MLP neurons of a small language model. Each row is named by its layer, matrix (up: input weights) and neuron, and shows model dimensions 0-159. Each number is 500 + 25 x the weight over its row's rms, rounded and kept within 0 to 999. Numbers have three digits each.
After each neuron's rows, "fires in" lists the words (lower case) most often at its 100 highest values on Wikipedia text that the model never trained on.

L2.up153:472524526497485520526541489525520500489510516502519496501479541494441510493536497513510464485498498541475524522494507527497544514497509514482528505513556546466498492499538456485476481493542487461484513521498499464504467472496511500500529482533477504495551486490483485508505537450571515489478490494481522448490508506494501502502538522504513496455481507495531503568474457510519483474461474491490481497565454501505458493524512489513526480484497487462447502525492495490499498499443542
fires in: "due", "had", "were", "have", "isbn", "located"

L10.up62:496512487528477478464483525505478457489518495518521502517439486510495516495504506505458513486521481502509519504506503513490486444483518521498518456456523549498512496517506508517545483482504500520580550496508478528499503488505569556503501536493509510458515515474475505498532442523491459459483502477518486498514520439501487467506501510516487505523502486482477464483479460529490523543467494488472486522484482528478494536502524495474535538484536535467478482480478519489532497503541544
fires in: "the", "an"

L8.up447:501465529469537492491516449450474492523542493494496508499498530485492509498488498540471488510507492490513520535516511465482493519500472516504486461548475506517479502469499489532505459509500430484456553486456522509494517522491526496533486503575496413476493498514469507494540530531512511460483492480487563529491512501497498518483516447514430497493483510485483496487521484494485500521492489516478482493533502516454474518509523531494477499476500498551491528484511521480490518529498521
fires in: "was", "him", "he", "be", "it", "over"

L2.up505:500515497501511509485519511512513496543513496494510510473504489552478508492468464527486479475516520486527482489483467504462473457494491504484523493491480474490510499493443462537564457503502506505454509473569514500460508525503463545507493461484488489522455536491513544447504499520456506523509518463529487524488522490526519500515503475530500490497507535461468497472513475508512538530484496487476526488511554461471522511476523556504483521508505520525485519448530542514500465498550511
fires in: "total", "if", "median", "regulation", "reference", "word"

L8.up631:448513554519517486446456499465512507543529498508497497477456526525464469506487516494501520485504459500493498523524458492529513498487519480531522523495492503499502487487487520492518489468534457492514531491427530491471511530512516502507445466506526528492506509476497519484547493469466546430499469488513564466498516484500520464490507491517461456465524492491477478510496504508449490524470486515499470517508463521504505513503543515497508516497518504488531537510500529489494491537553480
fires in: "an", "a", "ft", "dst"

L11.up508:518548525485482534489510474517456506520496508493514505504480535503491533488509493549501503486511514439473545549529485497511523489508518491513470527470470525518515516482524509506477446528527487482503483500491531494484471507536516524447473449537476509522505477488459542470485466525518466505551462548514546541490483472482502504516506512510492474510542514506480464510498448484486504517513506526529513484533461473446451530514493498478498492516493510478458446514497488487485494509489532
fires in: "of", "to"

L8.up365:510452524501515494521470505461524460510498532474513478506475490479462532485485503516456503462479503509503511495521417520452530468510524554476490491528498516468523485503523497521525458511516484505496533516508518502493488544461501527475509447506473499525487507496462476508540517559461553496504569506507491468548497536510502475498510509526476453521540521491513510470477522465476491492493511505522494466492536512471523499522493468503462506525546509491503514471519501503530483497502475
fires in: "of"

L2.up536:504463497497508504519473489491494553484524483483490507535487511464470499512548482498522489503515491533492523528501508470510489523496500497510516518523529524441517477475529444459464492461508476485529529526450506541496537497477553477506474480565455486481536457501495469534513532504543501484510459475530570488518488507463500469505489505505491506495480519537523500503495452473513505505480486495516484506536477478524485493513508479501482479501506483466444529539479506467505562502496510
fires in: "this", "walter", "that", "between", "one", "sir"

L10.up613:500526501491485481489488482482477531571528484511508496510487436503455493465509527534483498490527471473468555483509487528496519492504519549490501513515487513500523468502492471524493477529498464516538516490454481522491536483496513522462478496480488517468513516518500492525532498508439552467484524542523548526524516499498510477483493472556488457488547510478481519508510540513501492516548516488512497555466502475520493535443491478497476456501506511505496501517507512468519462531490538
fires in: "of", "at", "his", "a", "the"

L10.up427:482508521509501499517552501496504501490497518457516492453481516510475480509516505505436494480507499495512517445504455503460517483532486560474500467545506513532526453479525482502534474504471493474489487524488531529506529542446467478491503479483520497538529483518476524470512492506499537478529495555512488464522486474525516465488513493562512536508449478507516513521460473503506517536538495489498500480507461481474509491493508526504525509539502435542481491454499468508487491516485520
fires in: "as", "of", "that", "use"

L2.up406:494513527509523507505477506501493532488489527507481496485480482533526530514431479498496505492498541472477479471498496489498478477497486462508483505449453446506520484490436533496526485508512532523461488451563516500488480543532507540498528507454497526497436515513509481470524515518456509525470559535544495500490510490522509486509508512492503503490492508502478523466513514509445535557505514516478497507495532489461506518501498512510503508539513541543489508470512512444482478495534492
fires in: "regulation", "next", "utc", "total", "doubles", "composition"

L3.up455:525528500479502573512491490481461486509514524531525499534494526520456437508502445510514448503503527523485527481498483510487496499511462512475517526520492490460508499512473487538524449485542513473456500500518493485499488486508502527509526511508515519496505467502490497433521564480510489509471563497510484455476506500503460470519518528499533522502470534495524517531474501487479554482509471500492484486536511459462544521519519493556497492500496539479483499476487530470520484498488524
fires in: "had", "isbn", "more", "courthouse", "almost"

L6.up587:461527520484436529456473501447434467507540512493496498552511443498506504521490511513506491529540510548488495518496502480481512497510490485528514505497510527482466446482508497507547504514504456542499527452480519527497496510517504496526495518526534447483474476502474463535523491546458471493511483474566516495483497517483532506501464487485480495475490559483500486467525483499470479515505519486489468519506449487504475535492470502494488468507502533503499518517475507489506523525525524
fires in: "he", "was", "is", "she", "are"

L6.up93:499485501464520471447435500512457483491512538539492494500503472461485497517490476479511487491465494497541548492520508522516541471501483543530501475488488530485471506473494506522484484496488427489486509481494570476532526536450557485495500521531447508507478511454498494513513532501485485488520500507518524468533528502480494517470504502526497490523481528487524523508488488517507504503473507526514449500512496495511544514533497485486514507483539473562498520528497479530535515483439475
fires in: "is", "was", "moved", "founded", "can", "established"

L2.up454:484528515511509523475475464474506537455508495479497497494473478505506499526515468489474481535471492491531517530501502506509489515487492493517492561499493524509564446462495494489484491482461466514506532440498519515497519525476542527509490516543484487502467489461500485473503512543486482510521493492549577556545523467449490467545480503494486506495536505494479501457488481509480507519510517526512514517541474472508504476516482478477551517530478489507479486500499482451489547491524536
fires in: "that", "volume", "between", "claim", "large"

L3.up285:492512533513522534473501482563465507502497485494498497515475433511472485479445425509471466520507531541495472507493495523476471514510532513452507477510508482518466493516476482519509456461494493487488489486550492551493470514494512505491484476516493481502490490472499535449510516510522501535489522541508471517498523483503475479487523522552502519490521544481467517496491493475514494495496487493494494467524584470519548510498500506521476489478495544493481493452523513491517556498471516
fires in: "have", "there", "despite", "having", "more", "leaving"

L10.up378:462457484489512512491468453477520490555532484445504485505482511488456522501514492513491501503523479510485517526499512494502517458505482529514563494484487526499496544497486487509470453474543534522477471531481506489493525495496515512485482487550479450471522549509485520483539508541510533438526476458517489510492514472483483495486475476530475442493514471530514475543525481546485513517483501507524516541499491507488520519532498530492505456483495476519551536495512518485468528517531504
fires in: "her", "his", "an"

L6.up586:482536511496487570464463474472505491493528510480502490481517481490507519511501483507533485537540494501506508506505525519520437545498524541550514503519517517470465487430482513499547517493479485464502515478516515479504505524475507501527498548484494480526480501460476455478499500501492513501509485493557537491483499472531516520494513465520471481460510526480496488492565517540458463540524486471496467512529476501477446479518493500462509485526508532509496511536491509443486509531508493
fires in: "a", "one", "an", "animation", "part"

L11.up474:495477475485476540506514486533467490484528498514504492490471488523485479478498483515493539559495498457488528459507487515488518498485505539516487440482537478521514443483533493511508467466520524500478506518482526519504505536503504512495526475519521516491528528497463544505465449501539541481503540552460499496534510465514448487499511504539511502471454481471515500539503511504497494498545497468549547494475510496515483502546516463516464501479533526530497456465509489484549487477500514
fires in: "of", "as"

L11.up497:483504513534484462466479490509477502505492471508518502500478546542488552512488496499454493480517494457479465491522528528493573450520495495496482475473487534468466496495513498479515486516493504507537486493492529524478477519482476519507469540516460515481471498524498476455540477521469483458511554500508497490473543479479502493550479506532482492520490482453531493501525498502501451485456528518500517574456524495498491500492532544513514497529544524503487474509524538487518500519496469
fires in: "an", "animation"

L2.up46:533513499511520465497459482498497518457525521508485495478503520494522473516468483523493484514461511473572515487499503519517499462479521439532463460438474462524505481483497484505487506471509505492495519457525488483507544542518501519527546447502492512516492534507487494543513458521488526548480494523531565486532527476509510539510523502514494518485449496476508518516531521517460500523482490529530532477486476478483500488510478503488556481476520445513474490521515526497486527495517507
fires in: "life", "his", "following", "genus", "next", "present"

L2.up185:495551516495500526505504530510537505503501509491519500471482494527470480504483473549447477471493529489530497485491481501460501451483498454482519508485485485489527463505471474519566487516494497507481527462566510476478485515495480552495497470468504495518469515498509516484518522540460508504513548504548501487504542479540476452513484507533499495485498504455467486465510511509493521538525505477499533504504528439475513473508516521500541509538501521513494520440540521489506458498549508
fires in: "total", "while", "another", "reached", "these", "final"

L2.up109:517494515491518465507482489548501514516501521469513488497539521540465536479494427521523476409502516510513483482495495489473465491495487500489556504477473482518489488474473519521540452489522539521464482465520521463497530503528493547495483513498494569518500509507487486491509539517487515506503566500531502491492495481526515488482520495503507505466506508477471512510483489481484552530436473465468493504533543454484539511525514534472527506496540509503477509496502497492486483487488492
fires in: "more", "every", "next", "per", "almost"

L6.up447:473546532489464539478472488455454478502512526507515501518458485591465512508493478533528524514544509484471507471507481565528497508513506540512501499494536527538483475487540550495502490516477503489494484488494525501501479545481540474460499517480472521504494489481495461513507520503472490501529514536531514503505486493520500486486529485470512462502473480464496492484489489492467526536464496503512498558513469470452471509530517477467442495478535516498523482516496507468508495513465517
fires in: "of", "transferred", "associated", "contributed"

L10.up17:483523496499488482502535452465479494554510486475519464496477473537533547481474499502510503524486529472513549531512544517507500476485489536552477481494488498488461496415489547500489480505502451475460492493507533528461515535483521493505489482533499524506530496462492461461504507562489526484487480501479505523523523487495513478517471508493442487523489504481518502513518512480507513520465521464520492509495491538494524523527492554529520460493464511511491485525547505523510517493461526
fires in: "and", "or", "to", "initially", "i"

L8.up264:476487500468448497453466456447443495485513523514538498535489432506462472539483483546480505515535527477476496467511498519494530460512464502539490502515497499518477512507506490525499454535510488503494506462489509504504526563481501493495481513545511493518477479510498442520531472505462521508496503485526499520527507486463471520517507482494515507530502525479515485510513495474488516533492531508499486504516505448464437531488539504481495478508542534540497504509511535469537496506457492
fires in: "is", "with", "was", "from"

L10.up441:466499458523508523470511518518473485505513568524511502467470466517525528532473486531498514525502484551506501488519490486518509465516497473513527529535502494448528487477497493521505473485538481481489509453537512508482507550531503515498458535509505494480454486456506458521509477532484519450462527508511505500528545517484467465515459469493452489514492473486501466497482485474449507547535510509481492521501494531526473484533510502494506497488532534520518433504517506481514457482495474
fires in: "is", "are", "cast"

L12.up626:493517487504496461445508502444467485514456513475502498489469548499443499507470496477463513483514471501520500534514514511496520495522500504499495480474519475505491485501462479512529509529495492493482522474485510507489555541494500555517526490512493496472487499528471499445495486525484512495511512484506541482448537501470520495533486484534476518512460494494547413503503513556434512499490508505487508520489444525484518512496520533494551464481504514497526452512528489510512490506547500
fires in: "an", "animation", "analysis"

L10.up43:502523513468503475511468491488532471513489509510498515468502506490528517488493511526476475508471530484486552474500525512523468466482479506492537469435513497526496481494514465503490476548541519507532491479523513496488499520527568490515469512557496455484481530516483488467501511545516475493560511540515492506496515506462508492521493487515456490518482516463502514492541511456507517491568531483507525511452496506492447476496491470504494430475514490534511492509510522445501540498487518
fires in: "to", "and", "at", "relatively", "send"

L5.up219:462494491500518467476547486491497484482514511491525494427492485475481535501494520479542509511484578492491569465514482560503510481504515498530492501474489517537514471465529476499440485489504491507510527479465502500502482484491499520526502488517496498516493479483487513523509514565453499488522545518528478483576510522569485472495518482485494473481485476490493485516489509493506509547522497473504501518480532485481491492495486462505538478500505476522543494509492513516562506507458512
fires in: "to", "and", "following"

L3.up61:474511536471499537505525481423469499508508470492512507526495458480477487484489464596497461475509547519470488519491499520457456500497505492469509505515500485538487486510481493507520449492552517497477490487516467561515459488478493500508498489534508497514525483496499519454512507500529549527522523550504484476499497473496475485501527526521503529497481518480478487500516528481499487515511497486473471490542541452466509499520516495537481488492535559484496508498503518452502539491496529
fires in: "have", "winning", "police", "college", "almost", "having"

L5.up423:426487541482519494485490458523483486509492493516470497487506505517476573490494496553482488501490498492484530493503480540478528472509499534500543533471504554503549468502524533498484457526494496505517527486511506473498529501469478526475488475508502487509536459507492570497506483515483495522501574477522484528512534490466499499507520494506502510523500488486512511514504487460453547490525521492529523503496482459478505523490502443518498489494500448510499463488502516550540489477493553
fires in: "of"